config.yaml
num_key_value_heads: 7
norm_place: "pre"
qk_norm: true
tie_word_embeddings: true
parallel_block: false
init_std_qkv: 0.0201
optimizer: "muon_variant"
lr_mult_down: 3.0
decay_fraction: 0.868
final_lr_fraction: 0.0
doc_mask: true
MLP neurons of a small language model. Each row is named by its layer, matrix (up: input weights) and neuron, and shows model dimensions 224-319. Each number is 500 + 50 x the weight over its row's rms, rounded and kept within 0 to 999. Numbers have three digits each.
After each neuron's rows, "fires on" lists the tokens most often at its 100 highest values on Wikipedia text that the model never trained on.

L11.up1911:581506536565529524489492489468628489515421445544489442458504464480502496449478468527492546454507468457487496507561497467462522473478536458433505492457467462507617432488471487424459483424551491471461517472507469421581527417469497459611526524445492580539500594528415543430503564555473476529
fires on: " un", " de", " Un", "Un", "La", "de"

L11.up787:456476461500422539592506467480476474509559607556446496521446588482475444519535492596535494509553488555555503445522515548537470540517526447436551512507470594514463574535542431430455447595532442504509466496432506544450521547469461552541519438513503548475507544505551438567562466482452554509
fires on: " |", "t", "st", "–", "da", "n"

L11.up2591:479547555469683553539452502495472609484536500437476463500533598509537464472481450566523524509459473594525524548510473517518515481556487428467448446410523455480454568476562538464525491512533434528475461508492540525487565484558546360548513526518567470422446495520524498521439464494554464568
fires on: " F", "e", "p", " f", "f", " A"

L11.up2662:539511503496495436473489497468611525454562496488500538611519444578517529568499509513524618461499513476576488556530526476490536501562441565542485556518402512499470435485502470405615522535479523508535526424482554640512543514453566534584448460478559484471477490471565569509456463503588444558
fires on: " The", " o", ":", "The", "s", " A"

L11.up1459:594556593514520455437522446514510509531516474485527480552556616581505480452597540518519494494436513401516490477458506509525656550545506489530585434500558492472534493544576503487439509447456518484587475540502501462474488475501498519525374455463475493496412534496564439500505503499556480470
fires on: " later", " co", " never", " be", " to", " ex"

L11.up515:464550526560498516511623441524444508529541553433516453464514521426522453501465447435383513488542568542520531473474404444548478505503497523546475485556540434442474544580491518479520448523606474559455463538556485489356553507475442509491509484529455490493461475479472453455550546622473548402
fires on: "ti", "si", "iz", "ni", "enti"

L11.up1985:530507478599539562466473509517454538502566547431607564504484421510346538457475424427461548501558466597507553436469446458474393517527359457515468464436488517556510474523488503535502501477443436489508530516442481561555592538520428563554460595505516517534514523531532449570550533373462509606
fires on: " as", " On", " ten", " on", " n"

L11.up1229:592420527501494400530467555413446481476473513468531483523509460513532540429537501520536539531518527510464470538502396418513508508461489395535453536551533461553549589498442395506495542465521494480457545454502523555444547503527529421445532484524467482418522465520466508505420408374469434456
fires on: " became", " is", " Is", " become", " was"

L11.up1289:486560521529448545541518447592503534583572508531527482642492503494511490527515539518585479520476512491511557525563608506524496568516423518517541562501552528573519480558517448465547538474490439429563573493486586493452627492447580485503484453556565478564568482450530471421558468489445547565
fires on: " U", " Su", "ba", "–", "-"

L11.up908:496560546564524531395474472463477527562477404625531511578499531465579558487484476534488452601497426497548420489545531436508440522518610428477563474427489531443473543469494551558487521597444450468520541467537447466540499461495378513455499486510474507542509470534424448502464527478500610566
fires on: ".", " It", "0"

L11.up367:493507535495552429487476440582501457489554473493466497488489488461574501531525481548466468419496464579463438523428474481464484527482577500581549503402424564453458528496515524495527591542529562428559471512595519526507497555441490498589485487463526565560539603479575526478597488498472501436
fires on: " \"", "-"

L11.up2122:461411558592602396556502453512452556448512452490466569508531535464474508473571456603541479484546480517411522554424574512493521466463488442456451492510534489611531469459541536492540520560563480487494526465594572486471551472488476460461569531454437554542464469471583514459432463507390556562
fires on: " La", " Ka", " Sha", " A", " of", " Ha"

L11.up929:530402546576491515471600477561502507504446445465543437462564538446516536618448515522566478504602454464538572474526457491437466577565466466474482487516463564526503582446536505552527506488476526501522514551472465410449565501480572463465507442450488473368513528561506483500546489498485541448
fires on: ")", "\"", "ed", "d", "}"

L11.up550:487501511588498494435535548529463481508467428583492364535514467462492497579490648457496487473452510530436479504512472434510529502510538508513568497449505514503495548499527393543543473446525574466484565506517544531536504530414566418533421490452518521513405474525515539509474554409550516486
fires on: " int", " over", " under", " ex", " Ad", " ad"

L11.up1635:517456560437496516479476573477484517446509455440531412538536518454483434562546528579555462541482485461566504382451512438437569473482500589483498495481484450463501564455461524574466498527441532506534421455501500557623559593571439433520543446453481508497423550453583467421489494557449511547
fires on: " |", ",", " to", " in", " at", " between"

L11.up1419:583515496416517444437445473547525489422500467458624512515581395590531497478546539486506464555469509541474484480558432454473418496475453563494555505428533440525427464405551485449483495468571496535487580444483439462550501559485650553448463521483614494546469509510429525470512461463469445497
fires on: " an", " the"

L11.up404:546557522459524450511473501447521540449445542588491413442587503569435434387475536381541486507581467517536511517470485531515558424388533601559521580494495458518540570476479438473477383536580507482499499434548500511505483454453521481479495478477557486491442558427505575437522481562598493560
fires on: " the", " not", " a", " its", " dis", " ("

L11.up1031:470470484572442566536509371573466532429485577491513556603421535461537504591517548519415510418614519503418447522550513514556622496424501496489477576527528561484484543550502416563601513484453503560516539440573522440516565561459516485399461458503462486484479527456514473367526538496463562565
fires on: " |", " +", " −"

L11.up373:591526448548391496546482435494485483510470505515482522645557457515572508510510419539478454535509505494501562515534495449499447500558472405386473436505536439545552427480553506426479458447510570423478518556527503531566481530524426546449486422488510495488418436558537594437544432519491509442
fires on: " |", " /", ":", " of"

L11.up1749:536492528526524514479511530470451524446502528459358451568503558485602503477605523549550466494523477538523548500502591541402469548554485520550563481452547525480518441552486565441509541480524470428471449432572503555473625436524456491448556574536529546524492496469552454434486407529421583480
fires on: "-", "s", " T"

L11.up2586:563467534487505505465583540532488489524477545486533545555404457442536462494413480510479542534591461452403557564545456559493430527525458563558515423522428476564537505476495508477490551518449494486429575503435523597400501500398539573544575497528516474400459514417473438507480488512515524478
fires on: " \"", "s", " I", "le"

L11.up2582:562454504553497508451559485491502383529491589525430474394488522427497497458523445523416449529511529516506460492591486501532505510392462440521501431614517542426508543451480467406395584530484562618411488498403509426581567526418459441513477489487431420438498506523537520568536423473461496446
fires on: " (", "\n\n", "-", " La"

L11.up158:621582512556504603611473533521427490525442515508502559525541503537549440511473474488512526470456498478469507523445421525509470555508468509424592513476595543538572487447511503560503559492573450479542531453369544499471546507462517400505463491548540534484492555473496494524567505507484494614
fires on: " |", ".", "–", "na", "ium"

L11.up1664:477498437465424457488493422574508487474440519488550478505559533527557419460657550577525523500444520434408454554517498446484569453542501509523455540480440509541519519521396544455542514549527539494522522516469534508484494541457464488455550419510423546460475581491500456458586557534487570480
fires on: " |", ":", "|"

L11.up2176:535351511471501547545523376516480479521356509496479544518540465456523393556452456449547411544548535450476443447574527424448572530527615550513568505557437549399503452398563479401447483508496485552465498484535530470424520510411566474501489549453407521473562539490523439462550438552530488510
fires on: "ti", "-", "'", " ("

L11.up2390:544439612594411389453482496440539529481482453546508518537418493483549510504588493522572588507483469592540466455629516503485475448489492556493441580474560472515497479500461478492524521552494504454474478439527516432461532540531492530563510502465545501476446471514553424517488433507449593566
fires on: " Ha", " A", " a", " Cha", "A", " Fa"

L11.up2369:481558523537480479479440562494443473505523498530554416479510499424550402508572443436495524445564461576593536483459492505541430446522533532469578535594585557495499520564510487458427464576384606386562491532583582479524490463501592471544510392399559472602509599465473440455498518403457501475
fires on: " (", " was", " people", " town", " People"

L11.up233:534495609545460465548504530465508513523436424550536525422494557502536528488514524512519441444601446495448477454522470426561539548463480429409447473574468505384465499482464658510559573404530509525616560492499486557487508479462488567562571513489422445480496478601490473496492530492482538495
fires on: ".", " a", "?", " e"

L11.up1150:476506482501531452442470474537560464483512511511399483457570460540477481509498436419633490497467538454501468449457452531588499520442490522398440480503431470479600537581546502485462466462452581490548477432475424598444490568451525545505473484485513482385465470432577537563492443440498439500
fires on: " the", "s", " The", " of", " My", "'"

L11.up2475:433446484478558459555604474524465541569396470569458432577461452553555464456497423468470564434545548585501516562435484427520500559565518465607467508510618497434460498467526453512554596464465540535510511456438533520499447527528430525527507500506509484520490495528515462557445438565547543471
fires on: "ni", "I", "oni", "ti", "li", "vi"

L11.up205:596568634532448507565522526435474471549535522456430424555473440556467463374514482449513507593576532509568463567535501478474553520614487530472528505540450478472528458386553431444561487558533409526450494480522511521514502480520593492538428523550494517540496491515556490496527483553502540549
fires on: "'", "s", " also", " his", " this", " This"

L11.up1867:467532411457529428369483464374514497451476511480479506535464481691498539540499556430506437422484443445450537455477514435502570518499534594400532617338549472532534565483546431417607533498449534517551457524469582403416505511448530560522423577447543538499485450561463502579440470545469466447
fires on: " the", ",", " should", " would", " to"

L11.up2394:476515516556533451389542449540560500529594569484541517445528497524391497590541525423478494612467482495500502504585510378477501495537475493481479418576525457492517545460556426502530447460540561398457567439447516520446645509510548505557495507423563483471486495502463423498516495469435507584
fires on: " ad", " Ad", " which", " to", " trans", " Trans"

L11.up1697:542494498471502409529486523593554470527538491547513433606553511477571472558496558522455505492535460509416457446446520478641435507443544482548470544460428493436576537490550491559529564550435456532464542449547498482458436524477456473524563524498531517469500485514504434484565513446521517439
fires on: " \"", "\"", "d"

L11.up2675:489573467398504405500466494494551491531553417609497505590476410443498464417401533516504460576611419505433443509507501503580544542514527483489575526489509450501583521501545466450560571492526383479557517538435590563487609574558473462486473507493437454528571525513546502487469427464527560541
fires on: " U", ".", " Dr", " v", " dr"

L11.up1585:537438455469530483452466480396471479537525554372507449389540531458517515499503547401614531487473631529458542560506539473516566510468486410451498445507571440447528560519445507509581505510478489519478585464525448567389466517425546487457502474513461512561478485472466428506428539408480489441
fires on: " is", " was", " are", " ", " ("

L11.up2304:523490466531485522528482548474489513477484612504489435528509497405455528528472508461495493474426452466473547622461518489491555590435542500511479452506504568491457504433609595396495487534591518459532532457469423513514510650430449498502497486383479482507583500463553496494550407507502512546
fires on: " (", " |", "n", "born", " played", " and"

L11.up1922:535516480532528448475453446454553499582525456502514417484586443512559535461450491470507552511477435543525518465554485501441490506541492539570549427478425424517535573445507588463563605438458522533538560533471525471548459509478446435443533426460435532561523556463564482560424462504500435517
fires on: " as", ".", " with", " 2", " of", " F"

L11.up2493:543402575542500536456439468587475512551483524493509522473477493599495488496564526405503405537484479446474515551503500590489448443583563532536472442477519442534405556426455619556580527516507468473548538449528424510565505419490546553495512585536539560527503427488435416476570483516573560435
fires on: "\n\n", ".", "\n", " \"", "  "

L11.up1706:458490479495544523549523469440461502387501512495460551510502527459473444479508551442444515463521587485571490481556478446460508501468494466463497476543525534536446523559497505452539419559556438531551497477549480539518468587521525444441499458517479476512479506540442546496460414574528479602
fires on: ",", "ti", "th", "si", " Ori"

L11.up1058:600573534636479462507517455442450499484500557499611534594453478487556529474520426583500444572461437473540438502517506482462515544521456505545523405522501518568477525484574431493530532527515527498460569513472463530509556499523448454517544558550535509440470486520499478507506486424592492545
fires on: " on", " |", "born"

L11.up1624:502520456468443522526567555456518602510599458419495570532494454453479451456540414584557500436498527469553562428513516402391543492486546641464369502447499415560428519538526447514527502531493381470535465507391534518531482407476469514440514439543568501496451464479478558495486503514521495541
fires on: " |", "|", " (", ";"

L11.up758:529610543510566577536422584504541475508537527455431568572539459598526450455503442472571493518475375457407513471523470455523555481505485544475516493439437560582527508469590631477496553493540450456468423499490559473500557460544532538510523418511505571599466573482438451550523529544408473577
fires on: " g", "d", " G", "f", " F"

L11.up2517:450530607448432580484426488541429560526476598529549503642548418433521466531527421468521577508423493606488602551540397472519471454503433527498538500485419469445475533452417444507503470473500402437545578518560518516437528543502462461608449462515442450478465494376509522521464464469458561516
fires on: " and", "a", " then", ".", " but"

L11.up81:533471511535463547493505439427514457471434446517466457546558565521526472546487435505485555493455531457472441490543498475502461478483510562458496513510608548553536476430464504576526455525513533549504430523519486488503496448521510580488414510485522485559465506558542523441523508505444472488
fires on: " from", " at", " of", " to", " the", ":"

L11.up2209:590508465572428413573459488495461474503476513494487463482606429498583480455530513502492372518532505525468558421500493476502446504478504493533536520507526543487430608454528494481480551491420377580519492551559481443461475475584460450584449447497487593428535488509562509551489481438468423459
fires on: "."